config = dict(
    num_hidden_layers=9,
    num_attention_heads=8,
    tie_word_embeddings=False,
    init_std_down=0.0,
    learning_rate=0.00168,
    lr_mult_o=1.5,
    beta1=0.95,
    lr_head=0.00921,
    train_tokens=401800000,
    max_steps=6131,
)
MLP neurons of a small language model. Each row is named by its layer, matrix (down: output weights) and neuron, and shows model dimensions 0-255. Each number is 128 + 24 x the weight over its row's rms, rounded and kept within 0 to 255. Numbers have three digits each. A neuron's up and down rows have the sign that makes its largest values positive.
After each neuron's rows, "fires before" lists the tokens most often just after its 100 highest values on Wikipedia text that the model never trained on.

L6.down48:149156104134097078140160101154161088110127163132107196121135117097107127125133101119094126118102113101135138129167134098105148118125093152095145146099117119123133161147145141131097088116145099113164145136125136101152099135136104172127117146103104152163088136154142142134137117113117080098125133107125113142117138101129119114143079116192113128119106130096148104125133149140092154125166155125151127114111103131137118120117165118138142101121107141135114137093105096164084142105112100142116102168106100147114113113115114159160121110170115161166124127121149110153096111124104110140083147132112102134119150112114072163136122129107159092120134155129076124126124168087171123126103112104129124233170106179133148127087153110151116146112105175168129138114154118130123127098138152
fires before: "5", "7", "2", "6", "1"

L6.down488:107118110128151153138127135065158109143132176143110128087121106128142095140120112125129129134139149108125125116142127178127150145120106107160130118125118203102132111121138195124158130099140136143133109117128092151124136090127094110125111149064112150152074126149195103158117095119139133083173133147135082151129130088103149172135139117138117130141156131166130104126146129090101092138136137126128161116156092102162087108094139104089126151147102164100120099107120155128162133110116064161118144122164111117111119133148117100171151158140168142106129182113136120191133141125109162179129111124118133129122115152147144138140126130112117123106128162127128128141150126192095122160110113109120124128121112169144127147147144116120124134171088138152071171131115119131116126134139088
fires before: " to", "ed", " the", " a", " that"

L6.down902:110086106127149100129115122116138156122114132090100129141079089122138139118141105107119125139173139117107122136096143178107159136159109173175163156092138066156132106111137112107106090115094091143123147115117105154141104152119115138143123163072109122130138115111119144143156132124122155130179146139128104080155142106169126192119100147085155153118125096080094141115092125127117154140156147124120127104123108117148127100097123130157092131150141132136088110116122092141168092102130112117119120148144115144119121125122095162123172126101206136082136113142125129164137126169127126148098117166156127110169127129121144147131144112160194113114135164119118138160108147130119136134086135104137126164096150097111140165129166160115124119162108110152095135106154098144096087113161146
fires before: " June", " December", " January", " February", " May", " April"

L6.down388:133145108088128137091112139120137130133067192101102136144125129134125133130161126114178093152154135143190085122129143180124145152128142084148167114137120156104114139113125138106142142106104147113159134093138154137118174132144134114126119152130134139141116145124140135175146095151136130154111112115133106096144109168102081075164172133105121147142124108102098136123138125115171126099157165145101123117123111127135107074119107132138153110111127120157101122111102106084101131187167108132119135098112108197118109126103107116151133088203191094138118160147109125092134098164167153147130126116088132148124152117130112124113117089117124113112124149133108129146126145143122144164171168162154112115117128132119161148139102154112091137085149111144118073096125112121114134113140123
fires before: "y", " |"

L6.down662:127130158116094140165153107141136147135088156149098127127127139127121148100164096151166147156119167126082144181112111141135090091129120166119159157113146134151137163115162136171107089136175141114126155111156115100148133084136124098067104146165153127161173077119123138107115144177143132178093138141119142165135145108140145146138070164122140118117099117117076133114113089147152116143149106151092152130070164170150103138139150141128144149133094128143084133141122146159148113148127166120123139122135117129072113126111172170130125100111103156149120131114149144121146171136098116139157066144147094161106150132130123111136145146129117151113116134144159103104125146136134125137133116095112096141104127119127132118151150107107138081084173188136138125119163132146113133108124133
fires before: "|", "ite", "o", "od"

L4.down672:143159155104127148067143127127128095118194147103189135139137137157119118087117131103093135108126168117105144135173128123163165140128125137143169137141124101122117180146177162113118110141143163104117105123111103103139119116119111128127170159190146112147128150144155140086085154101134148084147155135147095156108115130163099132168133145110124123120095119120142113153148128125121139158133137104113140149118132131167158142154125122128155187098130130148126147106100104163136127130178125149121152090133160130141108151125177134161123130121132110149136133144196126130122163164166130166084116089121121170132154122112127107081111123129090145118132106160129118163120111143090093107147153143108144133120159082136109136145137122141117143123085112152179081136117094131131146150073102
fires before: "3", "P", "6", "8", "5", "2"

L6.down538:164123116150138154130124132132100122053119094172089108157170139124101105153120148077119149106102156137151130125087091110118122120113129134132127128108107116128099088143128168127099126110114089139104143139085073105098170144107135189104119127130107156165155144101131125116085150144140108156107152130150113076092142160139104074128130175095105111129104109097126127118154125084133150079170085129111117133130146135157126125140157103106108146148106115117157150146154125079139122073154121141167124110131142110108151121115139094116141171149173160113152155157177090151131127124123174123134135113134148141104124148136119147085121129099169114111137158117150132150095140120162120125135114170096151134163130114131132097176140145115134109129119100077121131117116104160118114151136112
fires before: "),", "\n", " (", " –", "er"

L6.down564:107134155171100103111094144129121124143162130145077087108129132176125121129111138125121153136125107129107151069122153099110108157121117147146133120160119132119130126103141110068126095134144128137121129146088145109123115189093129151136101151081119139144114135157093135161148126151120124111134130123126140140144119094122118100076154139104113130211128093123092132164130102105164154126147148106145139134139072095142076143136166081192139133116147098121153074135154124137122143126158127142122145108170127135147192172119107123151107140140112127138116138098115173139142150149153144100143091098105101122157140091148146131100100148145175190143148135123161136158129136141121093146130111152119110116112134144096134118091085141129118114130096105134166147137122166179115127094143123
fires before: "u", "ed", "ued", "ent", "ing", "es"

L4.down681:142137092098048166152152121144145117093110151170170172139086085167105094127134140132156119156123110181154153095105116165117132124132165155154125096130145138145114155146137112122084136138121113159088085114132169132122138123098124100122151107151083093155126089123089112082118115151153125124104127157108138182132126105126133108154154125111136151112148147122139098127132120117131143115127121095103126146124126101183124158125128133128098108112122141095163118152123107135079127114093155126126102141124078135130115139081164090153139152124113132121102123109147154137158160094091129107160122091119095147138137120128114128101156109129123096119098158146112155120107080112130111171151099095126130108138162115170119157124180143091085130117140121152102132128148134117125158129159060
fires before: "oin", "l", "eral", "e", "er"

L6.down342:128111118127109130100118107094157093130096136133100129137082097168122111130101137102120135160167180126131125107136143147093166153135130134139097113070165109119076138117108106143143166116092134110127133115094107132131116126104160114113134128121101158142106108136139138098144106188106143149098163122090140130124170161129091108181127161141129134092163104147104066113128094149146075111168125143140120112107157145158111084130134092127157160134113127150093107107160096103146114117159120157140133099113095101157126160126121113153153169107169129116116102148092080126144113145157152205141153134148117113138117147115109095121108144082126111118121073139109152114113157116113135097121155171132161124139103151127094093132135154130131130101140145087127129110105098124135115173129123
fires before: " 1", " 2", " 3", " 0", " of", "ley"

L6.down4:092130093137116116131108107149170168112119112200086105093097140141138091095144109138130086147105114115172131103081128117144147134088093135151136140134126156138170145161154143104138130131136137127079126131113135095133116138128116141133142073156135132122143112154150140139124124141134109160156133116127102133086075134079094105124140118119110099121111111139120119147113174115072128099148166077132137141132116156123121144105094077112098112150133066187134097137143135128120169145142100128105127137144175151123137127135129110113118156153142154158129167131120094140141134186112120174119139075138115118116128102136123103145098134158106144119172142107088123126141154137103143119101082134184123136133126122195104152152139145133154144129133116123169096127137084143176139117147104
fires before: "ed", "ing", "s", " |"

L6.down482:087114122123135130120100169125129081125158127169135134128115129151204129112144146131126148125166133185131128121165081066107122132107117137095118173173134143156096131105113124154154149134109129141135083143095087181137141121101155154095128104153143142122089117203110101121100109154119113111175139114094150116139065146133101123131148150136108096115141117104141140119116117136145137129080135124133141107126159115105135105137186162115168096150102126091131108086079093116135120124149124149102135134118135099123154142121126136148117178130108102121118123114138102147095116142123162156149140104096151109137134127113115117171151128135112065171144141154144161147088111123131160142111119133169165121116102121114139127146152131093141147109121082110145073108137127151141146097149134
fires before: " of", " ==", "==", "ary", " and"

L6.down495:099161114093125184095196127101111133120113093176138160140111086147138077112109127131138180113102137108168160117117123132121154134124110142108124135115147110174125125153134106097139145154148096114147121175151130163157150119114156148125157114141121094128099139105169123153122160118154107146131161150132111174142098141118116127137153117098118141104136156103145080146122120099164121161098158149131119107131172162132114112118143152186144109139109133139131145166095144121082111108134090150064107082165140088116134087118130163148143132171186155126124092115149139143111137159129134122145142150119109148092117132157111093137104121074137151130147128090124136119113158118116132162170141109089137136130100130115084116165098135132139099139143117156165115109141182128150122119109132
fires before: "000", "0", "4", "5", "2", "1"

L6.down941:130095089119134099119122145146152097167144132116129192163096110158120086103112143129099120138135162101087142151124121155120147115118118135104122111145098096148103129106110143103122104145170125157124131148145160111123117105122152143149155105101092153131120183112116127154145147064174144146112148132122128137108038093136116146139110139083145131084133131117142149106102119105132123134159123165103110154119115103091118137106175130113124102107112088170138168146145162117123131147174148097145157144111117095163150114132118134189145161138108121156116118137171149109164144125150141105115138161111121141141144128149101120147103135117155122119164088129096153130112149063170088142089157132169132105163172106100107138134110121172137124111104118096162103116134154123153113124111125
fires before: "4", "5", "1", "3", "2", "7"

L4.down734:130119162153115086140147122118062132166142131102122110108100162090174130103139102152105105148148118159127151122176117098109186122100112126122132144151121149123158126129120134159123163151132124143148144111116124103188149130163137111179150131126081141091135117101110066138107139103154115136140136116144095121080122123162101128182098124133106153101117132137115115126139091134091108139147115120131115111144102144135092108154161114093125118154126104131144150161146131126133198115097107072139065146135141168125123142114124091128121108105093112112113130137139114132116118111136155076092125137109151142159137110109120152138116103122082104127123135127114099079157112106095131146136167132121152107107169119125131160135169115150118156103103178119083088142175138135113095127177113
fires before: " the", " |", " R", " school", " C"

L6.down810:122129097111126154177123141061141124127103147109102108112136133112114106133156130148093147119152074122171127144139110090129109154073138097122138133126113148152103113117112151130091184143153108150098139122144158146099131128093104164115138139096134180134157102156135143164139115145105083088123103130108142097063149142158115170123128123152106124154124144106135120131110146119135117105182142117079154094108180112134176116151122113134107099148105170146102095150124105168122120128071142138103119130102140147136114101156156096112143138147140143151155121117124139127112164161138107121103079153145105132103124145158122126088079129102096131104129128129107067133122125131159093159144143142136123110132089116090129139155111099139135139189082161149128133109111132166107131110164120
fires before: "|", "|---|---|---|---", "y"

L6.down344:132120159129170176118088131123125102116168140107106102144164118129138178087104119137140146145179167173128094114137138112127165143111118118141122114102112104080110131123148182156071119113191127151085118118140106134103111101125170122141142126157124128125105087107137147107109133101118126140138172108090175171129148132169079128112120129163128095097141091132149148174132152164101099136130098131121109132097141116135154141137133132115107111130130138107123173123112117115133107124077138166166118102121104120134132159114134126100105147169144090141101102126155119149097096121060155155124133156075125102130126131135137135129117092134132136129163114140181139118161134097135139162100139135111121146101103112191122157124133153168098128109165113127140126094152127131098112157116076
fires before: "ia", "al", "ical", "ic", "ot"

L4.down1007:090085116077128132154133157110115142110144131159127120116169105137128098117129117136133139125128106129154128151101131134108116156132140139099127113151166183105176149107128103116109118109149163147082131111116124150147144139131119161123101114152139183146166121142151144085145140162124122130137100108104110144131046118111113147125113110154140134138102149069091090125119136105142118121124092108120149120099122175158147137174131116153122130110106144147095086082177132126137123084100122101136129136099133151151126097144148137185121154150091125083117158139157177159151132146159184134134161092119128125073135139134106122132131111106131113141142136100162145140114190150142126098082107138111086159113080123117128081134118120142133137105103090168148105122148145153128118101090110
fires before: " the", " an", " their", " its", " a"

L6.down534:120078140117179107113153122143123159112118089118122139134117135119167095111073144121128097171109104114155119107121128119107156172125118142139133084185149150123107116072088119152121113119142139118138114114117150131152150109150081087110119126097127168131122140130097111133127135147133138138140149129124122154152109133165139095137122113110161128076132054135120137206133143131106119145143127145140134104118108145134097101130134129128144096122109126125116133104126110170094079144141133129079120088136144126157098134112146117112130172140138128156127118156138103118155149130206164137152169079118133151165119073125122109144135133122146111149120147143090151137141106055137140116107118165148116112108146172114158137105131128138088166105161152105136121089132113085163090103132161
fires before: " of", "ol"

L6.down637:127121143162095115054098176113120102131105147101148156141143117122132121125134127146119147122144167134171116113147127127138102159119153134146075140142133129127158112152121112040100135123131106141144154157113119135101127111125168109151131101123145152141161141137145125160150138111101144124115097130091168151147174121114084149135122145152126146120134167140136111114136091143154099131135130119097077107112137164157120098151087165109115106128126089106146142170156135147132102145130122121128139109108134108129122119105157149118145153118078115126128106121138097083117123180136090140185110127181119115088082135109128073152073149163096138130160144112146156159103157134101134124127097108107171159146112149138106121134104143126104127132176098131106156081121098139118111135193158
fires before: "|", "es", "|---|---|---|---", "ican", "ity", "ect"

L6.down655:096118098142099061127142112119176119125128106116127121122137153098116166112189131070106115091124164161141111132116137114137102173108099132114102140145131153110168131112139143125156134083118184130095141152172150110159113109091106122124128152145117128110107099131118082113120090125104140160123127105130154130163084179110100149092166086134133112152123146163126106117141149085157143106137128116101100102171158140106132143156145119132132110101118120125135132056146110100136148154122104116131101135110096120124143181145101163193085122119087157156099116134110186132147112160110166084131103138130147143151119121101120140113105134141108133122184108120126118121141156157124158125141128145146128121144120127108123153099091146120117114103148133172092094126138126114106100142128172
fires before: " |", " \""

L4.down448:105118131137171124120133109138127091103133133123135132105128134179120125118161125146156117118107098116162118121165140109171112162105142101107162157120148093119092100089132121113150126113135146096124135116197118122175120152165126124084147134135119170115099144114174111118116117123135136127121149072147127090138173124103134124114132111095110079162128111143132095131140137121120171118120183123097096120131165120144103130122137119105162155127153157133157090089107077091128127108140125125081180091111125119133145095159165107148177130156142126111096125137128156160143142081174113116121143124111133092126167117148133126093103142116173176111144158138087110148131138154096152087132116140119173164129131121155138103133115135144107117143126052114095149105163129158106161118094134
fires before: "7", "8", "4", "3", "00"